MLP neurons of a small language model. Each row is named by its layer, matrix (down: output weights) and neuron, and shows model dimensions 48-143. Each number is 50 + 15 x the weight over its row's rms, rounded and kept within 0 to 99. A neuron's up and down rows have the sign that makes its largest values positive.
Before each neuron's rows, "fires before" lists the tokens most often just after its 100 highest values on Wikipedia text that the model never trained on. A number after a token or word is its count.

fires before: "4" 31, "5" 13, "3" 12, "6" 8, "7" 7, "9" 5
L11.down209:42 60 53 30 44 29 56 50 48 57 64 83 52 56 48 77 57 56 17 22 38 32 49 42 54 55 63 44 46 55 50 42 32 66 70 50 38 72 31 40 52 40 56 63 51 44 71 48 51 37 03 51 42 45 47 49 45 61 46 57 51 40 62 28 51 55 49 53 51 12 41 68 46 24 70 53 78 63 66 40 30 57 59 69 52 66 50 65 37 58 82 21 28 53 67 63

fires before: "1" 21, "2" 16, "3" 11, "4" 10, "6" 8, " |" 7
L5.down426:41 33 63 42 64 45 47 70 40 92 57 55 56 49 39 57 51 47 10 58 47 36 45 58 49 36 57 32 48 82 45 42 42 40 72 44 72 66 37 36 40 26 59 35 59 68 52 31 37 47 39 48 54 36 62 46 45 73 50 86 56 41 40 14 33 61 62 50 52 66 23 44 67 37 46 55 38 65 51 41 55 81 63 50 35 46 79 48 64 64 52 34 37 42 35 43

fires before: "0" 18, "1" 11, "9" 11, "5" 11, "3" 10, "7" 9
L10.down307:54 57 66 44 54 62 36 00 61 47 57 29 39 47 55 44 33 49 21 67 57 44 17 52 68 26 36 41 46 48 26 51 38 49 60 38 55 67 43 60 55 77 31 51 31 67 74 60 51 69 00 56 41 44 75 36 50 50 63 35 32 53 39 31 41 59 39 55 57 46 58 65 63 35 59 67 92 51 56 44 63 62 57 64 44 69 53 61 56 57 64 45 44 43 52 55

fires before: "==" 28, "===" 10, "The" 9, "In" 6, "He" 5
L14.down150:31 06 53 69 31 50 94 41 52 56 78 57 57 50 48 53 43 51 73 59 58 33 82 56 37 47 55 52 34 54 60 78 61 64 51 44 56 63 50 68 52 48 48 75 55 63 45 51 59 35 43 59 74 55 54 73 53 51 39 50 50 54 48 62 54 39 37 43 39 65 73 51 22 41 57 65 50 54 67 60 78 61 70 44 49 55 59 43 70 84 46 69 34 64 43 67

fires before: " " 82, "," 6
L2.down266:10 47 64 86 28 15 52 41 38 50 49 63 60 34 37 44 55 42 52 54 56 37 32 48 52 80 45 34 60 50 48 66 81 48 73 60 61 37 46 34 47 36 56 19 45 64 39 54 49 53 48 58 27 52 32 19 41 64 66 07 56 49 47 48 37 18 45 53 50 40 49 79 36 40 57 40 71 40 43 46 38 49 43 75 62 57 28 41 73 74 31 51 39 50 72 30

fires before: " the" 27, "," 18, " of" 6, " his" 5
L19.down45:68 71 71 50 87 48 50 44 41 42 64 50 67 34 30 53 70 83 53 48 53 68 83 65 44 59 78 69 43 47 28 35 63 48 50 53 50 49 43 30 79 28 46 45 32 29 66 38 64 47 23 69 44 55 50 36 62 58 44 38 64 45 61 54 81 46 47 82 41 63 46 26 60 55 21 40 78 59 70 48 45 55 55 52 59 25 54 43 71 45 62 62 26 35 57 64

fires before: " the" 37, " his" 10, " a" 7, " this" 4
L11.down116:68 38 82 43 73 33 58 63 25 78 55 40 55 61 60 46 37 67 30 45 61 57 71 72 56 50 58 46 56 53 31 56 58 48 44 51 44 59 57 65 39 50 32 51 49 50 44 19 62 51 12 61 55 45 28 27 30 60 45 57 29 57 48 49 31 31 50 21 60 53 39 36 50 58 56 70 63 57 50 45 43 62 55 45 43 55 89 61 51 50 37 42 92 41 52 51

fires before: "1" 21, "0" 19, "5" 15, "4" 13, "3" 13, "2" 12
L7.down99:55 69 46 58 31 26 45 58 44 68 57 72 53 71 63 48 62 77 46 45 30 47 47 52 66 85 36 44 48 73 60 21 59 69 58 76 71 81 45 72 49 38 45 27 67 49 58 57 29 38 03 13 48 59 40 42 68 56 64 32 77 48 73 43 48 41 31 42 47 42 36 47 47 31 60 67 39 62 52 48 45 63 69 58 47 33 48 45 24 50 35 37 59 41 60 55

fires before: " He" 32, "==" 21, " She" 6
L17.down308:61 23 33 60 53 45 36 32 50 28 73 68 51 66 56 36 45 51 35 56 56 61 99 46 53 53 73 46 48 43 55 63 58 61 41 63 51 89 70 66 62 58 44 38 24 65 59 47 31 53 59 51 54 71 56 55 55 60 50 50 44 52 53 64 42 65 50 56 59 62 49 52 39 31 71 54 53 27 99 51 59 63 59 42 32 41 46 26 48 44 43 68 66 50 59 46

fires before: "==" 25, "===" 8, " " 7, "In" 7, "The" 7, "A" 5
L19.down359:42 45 43 63 52 51 57 65 40 51 41 57 55 39 46 58 54 59 40 46 61 45 71 46 60 46 41 49 30 49 53 55 55 50 62 54 55 43 37 53 37 51 57 48 71 34 51 54 31 46 99 47 51 63 53 51 38 44 39 53 61 33 46 45 72 49 69 65 50 51 49 51 55 55 34 47 47 45 77 54 58 49 66 43 45 43 44 48 49 62 34 70 55 70 55 64

fires before: "-" 30, "==" 24, "The" 5, "===" 5, "|" 4
L3.down275:62 53 47 63 63 57 50 43 40 54 59 52 55 37 54 67 53 72 45 61 54 85 40 45 57 55 54 37 70 30 62 53 61 52 34 39 41 71 59 29 66 37 39 36 16 31 65 44 70 62 69 49 40 80 51 55 59 37 31 52 39 28 61 57 55 52 46 63 13 42 54 67 48 35 63 63 46 25 52 81 67 68 48 50 49 25 47 54 21 39 43 40 59 60 41 37

fires before: ":" 23, " |" 19, "\n" 15, " |\n" 8, " zone" 7
L18.down402:19 31 36 75 67 61 34 56 57 63 55 30 47 49 40 47 31 18 44 51 52 21 47 72 66 37 46 33 42 62 67 70 86 34 59 42 65 61 42 36 56 35 45 31 67 22 66 56 30 59 28 28 60 55 71 30 64 66 52 50 39 59 56 45 57 62 37 28 60 32 41 62 61 51 33 62 26 41 41 63 60 31 50 52 45 34 38 46 34 33 51 80 74 35 88 60

fires before: "1" 14, "0" 13, "3" 13, "9" 12, "8" 10
L15.down434:56 34 48 59 47 57 38 31 59 90 71 42 51 37 50 57 64 62 09 29 43 51 00 43 46 37 51 31 60 45 64 44 49 56 55 54 40 69 27 46 43 44 45 71 24 74 58 60 50 46 37 44 38 47 66 58 63 34 41 54 51 48 68 20 33 51 39 70 58 31 41 48 47 39 37 57 37 32 57 40 76 50 56 73 52 63 69 44 46 49 82 64 67 53 56 41

fires before: "2" 46, "1" 34, "0" 15
L9.down305:23 40 55 57 21 38 59 36 41 43 40 56 45 45 50 38 44 56 51 76 39 19 47 42 40 47 44 69 72 20 63 25 19 35 67 76 36 49 46 56 53 60 76 36 58 65 34 80 71 69 15 37 74 71 66 72 56 82 79 50 57 63 31 57 42 28 51 65 41 37 42 58 54 57 25 63 71 28 57 50 80 46 57 15 63 52 59 45 47 32 53 81 42 42 54 64

fires before: ":" 37, "\n" 24, " " 7, ")\n" 4
L19.down354:62 40 67 49 60 47 36 88 53 76 54 49 71 80 51 46 59 41 50 44 62 52 56 12 48 61 45 27 63 74 41 50 79 48 55 49 47 67 40 56 68 42 26 27 22 48 75 59 70 48 18 34 64 74 77 59 42 28 57 52 26 43 65 51 53 39 54 56 61 29 54 39 46 47 40 36 32 48 53 46 52 34 43 52 54 45 47 70 50 26 37 77 50 58 54 46

fires before: " " 60, "," 6, " (" 4, " |" 4
L10.down157:68 32 34 80 58 24 68 78 53 36 34 63 37 18 30 39 46 42 54 33 52 53 59 75 64 63 49 44 70 64 37 62 62 37 40 60 83 37 55 18 20 46 45 36 41 65 32 46 17 45 42 51 27 56 44 40 72 65 63 61 35 43 55 49 62 18 47 65 37 40 39 43 47 33 64 59 48 44 28 50 69 52 46 60 73 57 49 25 57 70 66 61 38 39 60 55

fires before: "9" 32, "5" 11, "6" 11, "8" 9, "7" 7
L3.down318:45 49 67 46 86 39 42 08 55 59 44 64 44 48 14 50 35 73 16 37 38 44 38 56 31 59 44 48 31 41 52 33 45 45 45 65 07 62 53 51 69 62 38 63 40 62 52 55 65 60 34 57 46 39 33 55 56 51 67 62 32 56 81 30 36 31 44 82 38 35 50 69 53 29 62 69 63 62 50 59 68 24 42 51 69 52 51 41 43 53 80 40 60 46 58 49

fires before: "==" 30, "In" 12, "===" 11, "He" 9, "F" 4, "After" 4
L15.down366:54 47 56 38 44 62 46 35 39 30 73 55 29 60 49 63 69 87 44 39 52 79 62 38 67 47 55 49 55 37 38 67 55 76 50 60 61 27 48 59 60 39 38 27 60 30 80 57 46 44 99 53 32 69 50 58 45 59 58 81 47 45 20 54 46 49 32 71 51 67 64 63 50 47 47 44 58 45 48 38 75 55 48 40 71 68 59 56 53 59 20 54 48 52 38 43

fires before: "1" 13, "2" 12, "0" 11, "9" 11, "6" 11, "8" 11
L5.down396:24 40 99 45 71 41 77 35 45 44 53 68 49 46 62 49 43 72 48 47 45 39 46 51 34 34 43 57 63 54 58 45 64 21 62 58 36 62 58 61 44 56 40 24 40 57 25 60 77 52 26 49 57 20 43 28 47 30 51 77 36 51 48 52 33 51 41 58 40 60 56 60 53 48 66 33 58 79 59 54 83 28 67 40 67 57 40 43 52 52 71 67 42 39 48 59

fires before: " " 32, " the" 18, " it" 5, " his" 5
L7.down20:61 82 57 51 30 36 65 52 52 54 49 50 94 32 53 61 64 61 35 67 30 70 34 56 42 73 52 30 57 46 69 57 41 19 58 45 69 33 49 23 62 32 39 39 73 66 47 60 51 52 36 38 35 66 18 41 47 49 66 44 15 56 64 54 71 44 42 41 36 48 72 78 54 62 76 28 53 40 53 60 21 36 48 40 44 44 59 45 70 51 33 50 71 39 71 40

fires before: "2" 39, "1" 24, "0" 23
L7.down195:37 58 31 49 22 47 48 40 55 29 20 41 37 50 47 69 41 56 32 66 67 64 56 49 38 46 63 72 49 17 54 53 25 41 19 27 51 42 39 73 52 56 55 42 41 62 50 50 87 41 45 77 49 47 73 49 56 57 66 36 46 52 45 56 37 50 80 56 46 46 58 51 57 74 53 40 77 48 73 27 64 45 38 34 31 58 62 46 48 68 65 75 33 48 55 59

fires before: "9" 16, "8" 13, "3" 11, "2" 8, "6" 7, "5" 7
L11.down187:31 29 27 46 41 80 41 37 65 54 35 57 44 55 29 36 56 67 27 56 31 46 18 43 28 28 40 64 62 44 58 23 73 54 28 57 57 50 61 54 60 38 57 46 44 55 37 44 61 50 10 76 34 44 54 20 36 42 72 32 47 44 41 47 68 62 44 46 43 43 67 59 79 67 58 47 59 33 68 63 61 53 67 60 41 60 82 47 42 49 51 75 10 38 71 46

fires before: "2" 27, "1" 26, "5" 9, "3" 8, "4" 6
L19.down345:27 24 82 44 38 24 36 41 33 53 53 73 53 40 68 58 19 43 56 63 34 50 43 27 36 49 34 51 45 60 50 59 44 41 67 63 32 53 59 47 65 55 69 51 37 57 48 58 68 41 71 56 39 29 50 32 65 42 53 56 44 17 55 00 23 42 67 71 57 65 54 77 63 48 34 21 78 39 63 59 46 41 65 47 54 74 56 41 54 47 62 34 61 26 61 28

fires before: ":" 31, " |" 18, "." 5, " UTC" 4, "ent" 4
L18.down423:52 38 41 71 73 43 32 50 53 51 60 32 74 43 34 34 48 32 50 81 73 55 67 36 44 51 24 60 41 40 65 47 45 41 65 24 58 60 80 18 58 38 45 55 42 25 45 36 73 52 33 50 80 40 44 52 46 63 39 47 43 67 73 68 66 50 44 50 56 41 39 34 54 58 45 73 48 35 58 39 42 62 43 47 75 65 52 53 74 44 49 62 54 57 60 48

fires before: " |" 21, "." 20, "," 13, "9" 6, "0" 6, "4" 4
L8.down213:33 36 35 68 39 43 29 37 22 55 30 41 59 45 38 53 34 39 43 78 63 66 44 52 55 58 73 51 70 23 53 37 40 60 13 29 52 44 32 25 43 65 47 63 51 40 52 27 60 31 74 72 44 78 70 51 68 50 45 55 42 39 33 52 45 54 62 58 53 55 44 40 74 33 14 38 51 42 43 63 84 46 38 44 17 65 36 62 36 55 51 60 57 57 37 52

fires before: " the" 43, " his" 13, " " 6, " World" 4, " this" 4
L7.down375:52 49 74 67 56 16 65 61 51 78 61 32 64 48 30 62 34 59 42 52 48 61 05 40 46 45 38 44 48 64 52 71 65 44 41 87 57 53 45 44 65 78 45 71 61 79 64 29 51 62 47 61 24 51 29 42 57 68 44 37 16 18 44 29 40 39 67 49 46 75 53 56 61 68 51 39 55 38 57 71 62 47 64 55 39 50 62 80 54 48 37 65 61 17 63 37

fires before: " the" 18, " by" 12, " to" 8, " a" 6, " for" 4, " his" 4
L5.down370:65 55 39 49 63 29 28 48 73 62 67 35 58 37 68 30 59 46 56 62 60 67 47 33 47 59 38 39 66 44 25 44 58 40 59 42 42 34 75 44 43 61 57 84 30 33 56 49 51 57 00 62 57 67 43 49 30 55 33 42 63 59 73 24 43 38 58 71 65 53 65 53 42 68 31 61 57 44 60 55 38 36 23 44 46 54 33 49 50 48 37 48 42 37 34 59

fires before: "===" 17, "==" 11, " a" 9, " an" 5, " in" 5, "=" 4
L15.down308:59 44 50 45 66 67 64 37 72 41 58 50 54 34 58 58 37 64 47 51 47 35 74 35 52 53 62 40 78 69 32 51 71 63 46 55 63 60 43 54 66 48 44 47 19 54 44 26 73 41 37 45 41 52 59 92 60 64 20 61 39 56 92 44 38 54 70 60 45 43 63 26 66 51 66 59 58 53 67 37 36 64 61 73 60 62 41 45 42 47 27 65 46 49 45 51